Weights of a small GPT-style language model, trained from scratch on English Wikipedia.
Size: MLP 1536 tanh GELU, vocabulary 11033, 18.9M parameters.
MLP neurons of a small language model. Each row is named by its layer, matrix (down: output weights) and neuron, and shows model dimensions 176-239. Each number is 200 + 20 x the weight over its row's rms, rounded and kept within 0 to 999.
A block is one neuron, or neurons of one layer that tend to fire together. After each block is what it responds to, as a language model described it from the Wikipedia text at the highest values.

L5.down777,205,205,199,205,214,207,226,188,158,182,220,210,211,215,265,200,213,199,200,205,206,194,217,190,234,207,206,202,234,196,184,219,183,188,160,197,205,195,176,215,210,207,249,190,211,212,209,218,184,205,183,168,197,207,164,194,198,166,180,211,213,218,189,174
L5.down1080,209,216,216,214,183,212,189,223,176,214,189,186,193,225,177,216,201,211,214,222,210,205,228,223,218,239,192,216,178,192,196,240,205,209,190,184,184,217,174,201,208,205,216,211,167,246,192,196,209,210,202,223,190,183,228,172,179,204,221,207,176,190,209,225
L5.down1326,197,199,195,193,198,191,214,227,190,187,209,243,205,182,228,206,212,195,197,244,183,182,182,229,178,184,187,184,183,220,194,205,216,192,212,188,205,175,216,201,209,199,228,211,176,233,211,193,209,257,168,233,219,219,200,166,210,242,217,200,193,226,245,198
L5.down1451,223,190,201,168,195,194,175,192,174,190,202,153,207,206,188,192,214,209,205,224,206,180,188,199,241,191,214,219,215,229,206,206,204,236,186,171,196,219,206,217,166,206,222,200,186,223,181,177,169,175,189,189,197,221,195,179,191,213,183,219,202,222,197,205
Inside foreign proper names. Vowel or early word-piece tokens partway through uncommon, often foreign personal or place names, e.g. Ch-u, W-au-quiez, Ch-ou-aguen.

L3.down191,200,175,160,201,232,170,191,176,203,166,186,230,195,190,181,221,185,206,219,208,192,197,211,218,206,213,209,207,196,217,200,180,222,210,231,179,227,203,212,217,207,200,238,218,168,221,207,212,197,233,189,202,170,188,200,199,155,191,168,185,170,227,202,198
Definite article after prepositions. Mainly "the" mid-sentence right after a preposition or conjunction (of the, at the, by the), plus occasional venue names in sports tables.

L5.down26,222,141,174,167,182,205,204,206,206,209,175,202,190,215,205,219,217,146,158,219,177,212,201,233,188,150,207,199,198,229,216,229,250,188,215,204,236,179,214,241,217,213,218,165,154,198,224,188,220,174,223,176,162,189,212,216,182,203,200,178,222,187,212,213
L5.down57,232,183,198,208,212,198,207,208,185,218,219,193,189,195,195,210,186,190,163,180,200,200,197,233,203,194,199,176,188,184,213,185,174,214,231,221,214,209,206,144,174,173,168,181,186,202,212,225,196,163,205,191,164,216,189,168,174,227,227,205,222,223,191,200
L5.down700,201,214,194,152,196,202,193,174,173,184,196,228,215,212,223,182,184,202,119,208,194,187,194,189,193,199,221,181,194,227,213,221,163,214,192,199,196,192,172,178,191,169,214,178,191,201,183,175,179,205,213,240,173,180,222,207,216,203,185,195,202,202,226,225
L5.down966,199,194,199,183,221,194,225,212,213,198,186,222,201,180,180,190,174,210,87,208,208,208,220,200,203,200,219,184,225,161,214,203,197,198,186,223,189,179,182,207,188,194,192,217,194,193,195,212,211,203,209,210,217,168,232,193,218,212,186,245,232,177,203,204
Determiner opening object phrase. Determiners, mostly the (also his, its, a), starting a noun phrase right after a verb or preposition, as in reducing the, give the, under the.

L3.down1300,205,196,191,176,170,221,217,167,185,221,223,157,205,196,200,173,228,202,197,213,201,212,210,209,196,202,205,180,221,183,219,223,206,218,205,201,197,193,184,206,176,193,221,218,210,211,179,180,181,236,188,187,175,181,194,210,195,201,217,197,177,213,183,214
Function words mid-phrase. Punctuation and function words (commas, of, the, colons) in the middle of a phrase or list, across varied encyclopedic text, e.g. slopes of, into the, Mao,.

L2.down79,191,184,162,214,200,209,186,183,214,178,206,175,220,213,180,202,199,190,145,188,177,204,228,191,196,164,210,189,204,202,194,197,178,208,185,179,112,184,196,193,214,221,200,203,219,233,234,186,188,173,235,219,234,181,191,203,224,185,182,224,187,225,226,223
L2.down90,200,216,202,177,216,180,222,223,210,152,189,192,233,231,211,211,223,206,219,196,206,241,216,205,207,173,213,232,209,217,179,176,204,208,213,205,189,211,217,227,220,196,161,211,189,227,184,175,221,201,221,176,214,182,211,169,210,207,196,188,158,203,249,193
L2.down183,197,222,222,186,211,198,215,194,197,154,191,152,193,213,198,188,220,177,235,195,180,212,215,209,173,206,225,227,184,224,220,187,205,200,221,214,194,206,218,198,208,211,221,198,213,219,183,204,197,209,212,178,238,201,233,215,198,235,237,206,198,174,221,168
L2.down216,187,208,201,187,222,199,186,202,206,176,172,179,234,212,214,187,233,207,234,213,198,232,214,203,172,181,209,213,165,192,210,169,178,187,188,217,156,190,204,217,178,240,243,188,210,222,180,180,174,215,190,178,211,197,211,221,176,185,214,187,180,208,212,194
L2.down285,204,214,227,174,227,174,225,212,197,189,189,200,216,204,202,203,201,208,197,219,214,248,224,223,192,186,212,248,195,200,202,181,190,190,187,217,199,196,250,215,190,208,176,203,222,224,182,185,176,233,224,157,216,186,231,213,181,229,220,200,190,163,205,167
L2.down496,215,208,218,174,216,172,172,194,221,188,169,194,220,200,211,194,195,210,208,204,175,218,211,212,205,199,196,214,186,223,195,176,194,180,198,202,206,208,223,220,198,199,223,229,221,228,186,205,173,194,240,173,230,203,208,223,199,218,200,190,196,219,239,180
L2.down512,182,233,222,171,194,180,205,196,205,165,200,171,237,202,192,187,229,202,214,207,159,236,207,216,224,217,194,231,179,195,193,165,176,205,196,208,186,181,222,212,199,232,233,227,221,233,173,176,168,206,214,198,186,185,196,221,189,209,206,168,193,195,221,174
L2.down690,208,223,198,164,222,185,207,198,195,181,194,180,231,223,198,184,229,201,224,203,142,256,196,199,210,209,204,230,202,212,200,165,200,203,192,219,202,190,201,237,206,202,201,210,203,207,188,187,194,236,215,181,198,208,198,212,211,211,225,178,198,213,232,180
L2.down708,159,199,200,170,223,181,202,196,228,199,200,197,227,229,186,212,196,204,227,228,205,189,228,178,183,191,205,247,209,195,187,176,186,205,234,229,196,208,256,218,195,241,221,188,203,228,183,193,192,191,222,180,185,195,215,218,180,210,207,211,221,209,225,202
L2.down724,198,236,213,184,190,176,229,199,214,195,209,160,248,185,193,188,205,168,230,216,183,237,195,160,183,193,189,218,199,191,217,172,188,205,193,210,174,196,222,215,224,233,227,174,207,216,161,202,189,206,214,207,208,196,197,225,192,198,252,178,187,201,231,184
L2.down763,192,227,212,182,182,182,208,203,176,195,194,180,249,195,176,208,217,186,224,197,181,236,209,205,195,191,214,228,182,184,205,183,169,210,199,206,202,186,242,201,224,226,208,210,185,234,181,177,198,212,231,194,201,224,198,232,185,194,211,177,199,178,234,176
L2.down905,206,197,185,233,186,206,192,190,203,196,177,198,201,216,212,168,166,209,164,219,179,242,216,186,178,215,192,172,211,215,177,211,188,210,184,183,165,162,201,186,209,234,247,190,204,230,214,188,205,184,226,197,234,197,199,225,219,200,210,221,194,201,199,206
L2.down935,207,246,200,189,196,169,206,183,202,182,196,171,228,230,197,194,231,198,227,223,179,221,193,200,211,197,214,221,193,195,208,158,190,169,194,211,193,204,220,207,204,220,217,196,211,236,168,195,160,208,207,179,221,204,217,233,217,201,224,188,205,216,234,168
L2.down949,207,205,197,177,178,180,218,191,217,161,200,187,225,199,208,202,213,212,240,196,185,230,206,202,191,183,213,242,209,192,209,153,199,194,209,202,176,213,221,198,203,221,229,218,222,209,161,182,190,225,221,205,208,205,215,200,208,194,212,162,217,170,218,175
L2.down1141,199,228,181,191,196,173,212,189,201,169,185,176,251,210,185,191,215,197,209,192,184,238,195,193,174,219,210,226,195,178,185,189,176,182,191,192,202,199,217,230,223,224,242,218,218,218,190,186,162,195,216,193,213,203,202,248,200,205,218,181,185,189,222,167
L2.down1230,211,209,196,204,174,185,202,210,195,164,185,172,241,186,204,211,237,200,221,192,173,223,199,195,174,209,205,225,200,187,213,185,194,185,199,188,182,199,226,206,203,232,229,217,222,216,177,213,184,201,215,182,204,231,203,231,215,170,207,197,198,203,206,172
Determiner "the" after prepositions. The word "the" (sometimes "a") mid-sentence, usually after a preposition or comma and before a name or noun phrase: of the Society, in the opening.

L2.down179,232,197,213,212,205,181,189,189,180,186,203,161,206,205,213,211,192,210,203,179,201,181,207,216,195,204,191,201,186,213,210,203,179,228,246,217,189,199,178,192,165,165,202,190,206,185,189,190,205,190,183,220,199,209,194,256,171,230,211,213,230,174,198,222
L2.down201,191,206,226,200,195,171,205,189,206,186,188,225,223,214,182,211,224,200,226,203,193,188,206,176,191,200,216,207,212,161,175,185,216,214,184,215,226,193,175,185,225,187,195,182,215,214,221,198,208,250,224,199,185,231,239,205,187,202,225,183,177,142,218,176
L2.down314,196,207,206,180,166,208,214,171,194,214,188,175,232,223,211,204,199,217,241,176,209,202,216,195,178,195,198,207,179,176,213,172,215,212,202,198,202,196,221,202,180,204,203,191,228,176,234,182,173,211,175,216,169,218,209,211,177,241,227,221,223,216,233,203
L2.down389,193,181,198,189,166,185,195,200,220,194,183,203,208,219,217,203,243,213,233,230,213,223,210,216,177,188,203,202,186,189,195,174,204,186,197,201,189,196,213,220,201,229,212,236,216,198,149,212,168,241,212,201,172,225,236,218,182,223,209,187,227,171,239,175
L2.down486,176,182,205,186,169,189,191,197,151,212,195,176,201,208,186,198,190,214,227,183,204,192,187,178,222,205,188,207,193,191,216,201,222,244,209,210,224,195,225,148,178,207,225,225,202,180,195,181,212,196,188,217,200,204,223,220,185,204,211,228,222,194,186,236
L2.down654,166,205,216,183,228,182,202,204,200,189,194,189,218,195,176,220,202,183,216,214,206,225,217,189,213,180,210,208,189,224,186,186,186,189,177,191,178,193,242,204,194,217,236,207,197,224,175,194,188,194,230,217,219,222,236,218,163,200,206,189,185,167,224,161
L2.down722,196,216,217,175,208,166,211,205,203,181,176,168,236,208,201,202,226,218,227,201,173,234,196,212,214,208,193,214,203,189,203,175,187,221,200,191,194,203,213,231,228,202,220,210,224,225,173,195,188,217,210,161,212,185,207,209,180,215,174,201,206,203,215,182
L2.down775,185,237,179,212,215,182,211,163,225,170,199,171,231,174,197,188,200,195,228,217,175,217,228,182,235,180,207,212,198,168,199,192,190,210,204,182,153,187,208,218,209,190,209,213,219,224,218,168,193,239,209,210,219,214,178,211,211,214,227,175,174,201,215,200
L2.down840,236,209,199,198,187,172,204,180,163,169,216,190,213,186,217,174,201,189,229,223,198,221,214,261,202,202,190,189,200,215,210,162,201,199,215,197,238,197,208,195,201,236,187,192,213,186,177,196,169,223,202,190,214,215,213,188,209,176,213,192,187,197,211,194
L2.down906,187,187,217,175,230,198,228,200,223,208,163,162,230,186,219,199,225,201,188,206,207,202,186,216,196,194,201,206,215,188,210,181,190,195,206,172,213,221,227,214,233,211,213,202,213,207,168,213,189,210,254,215,221,209,202,215,184,222,219,197,177,194,188,191
L2.down1133,183,209,200,200,171,197,195,186,213,184,205,191,204,251,175,188,220,231,209,208,212,220,181,198,159,206,206,213,183,194,202,169,219,208,190,207,207,198,196,237,190,220,193,215,204,204,162,191,176,228,218,206,198,215,203,218,193,223,173,201,208,211,219,182
L2.down1136,206,167,183,156,200,200,214,193,219,182,210,154,204,179,209,200,207,177,240,176,206,217,196,191,201,191,223,233,184,186,233,196,202,167,191,188,189,217,227,221,187,202,210,209,198,214,184,206,166,211,242,197,198,227,198,207,150,203,207,180,206,172,197,185
L2.down1204,193,246,220,159,199,168,217,192,175,148,190,174,214,212,222,194,227,214,227,217,184,200,208,214,180,181,205,225,227,190,202,160,220,200,222,201,188,181,222,209,212,248,188,197,237,214,159,196,191,212,192,209,214,213,191,198,200,214,221,180,179,166,207,166
L2.down1323,206,236,192,198,184,187,216,182,187,198,191,199,244,195,182,157,197,198,250,206,200,223,195,179,233,195,211,201,223,196,207,195,180,213,205,187,196,220,226,217,191,204,213,214,218,208,197,182,217,219,209,187,198,233,177,200,202,233,228,210,201,212,246,180
L2.down1388,202,214,198,188,191,161,198,220,202,185,175,178,223,225,205,206,235,198,229,216,189,195,239,204,211,173,211,217,209,177,203,162,228,202,204,209,188,202,229,219,210,215,203,171,199,214,189,190,189,206,234,194,207,219,224,219,208,216,216,169,215,197,239,194
L2.down1515,211,159,213,204,211,181,190,218,184,162,199,215,210,242,234,219,233,156,212,199,202,200,186,201,196,224,197,212,210,191,204,183,239,207,198,177,169,198,236,185,201,168,189,179,191,208,210,182,193,201,202,217,194,219,196,239,184,193,196,178,247,180,214,225
Mid-word name fragments. Short subword pieces inside a word, mostly proper names or foreign words split mid-token, such as Brend|an, Ol|u|wafemi, Trans|il|vanica, mt|c|ars.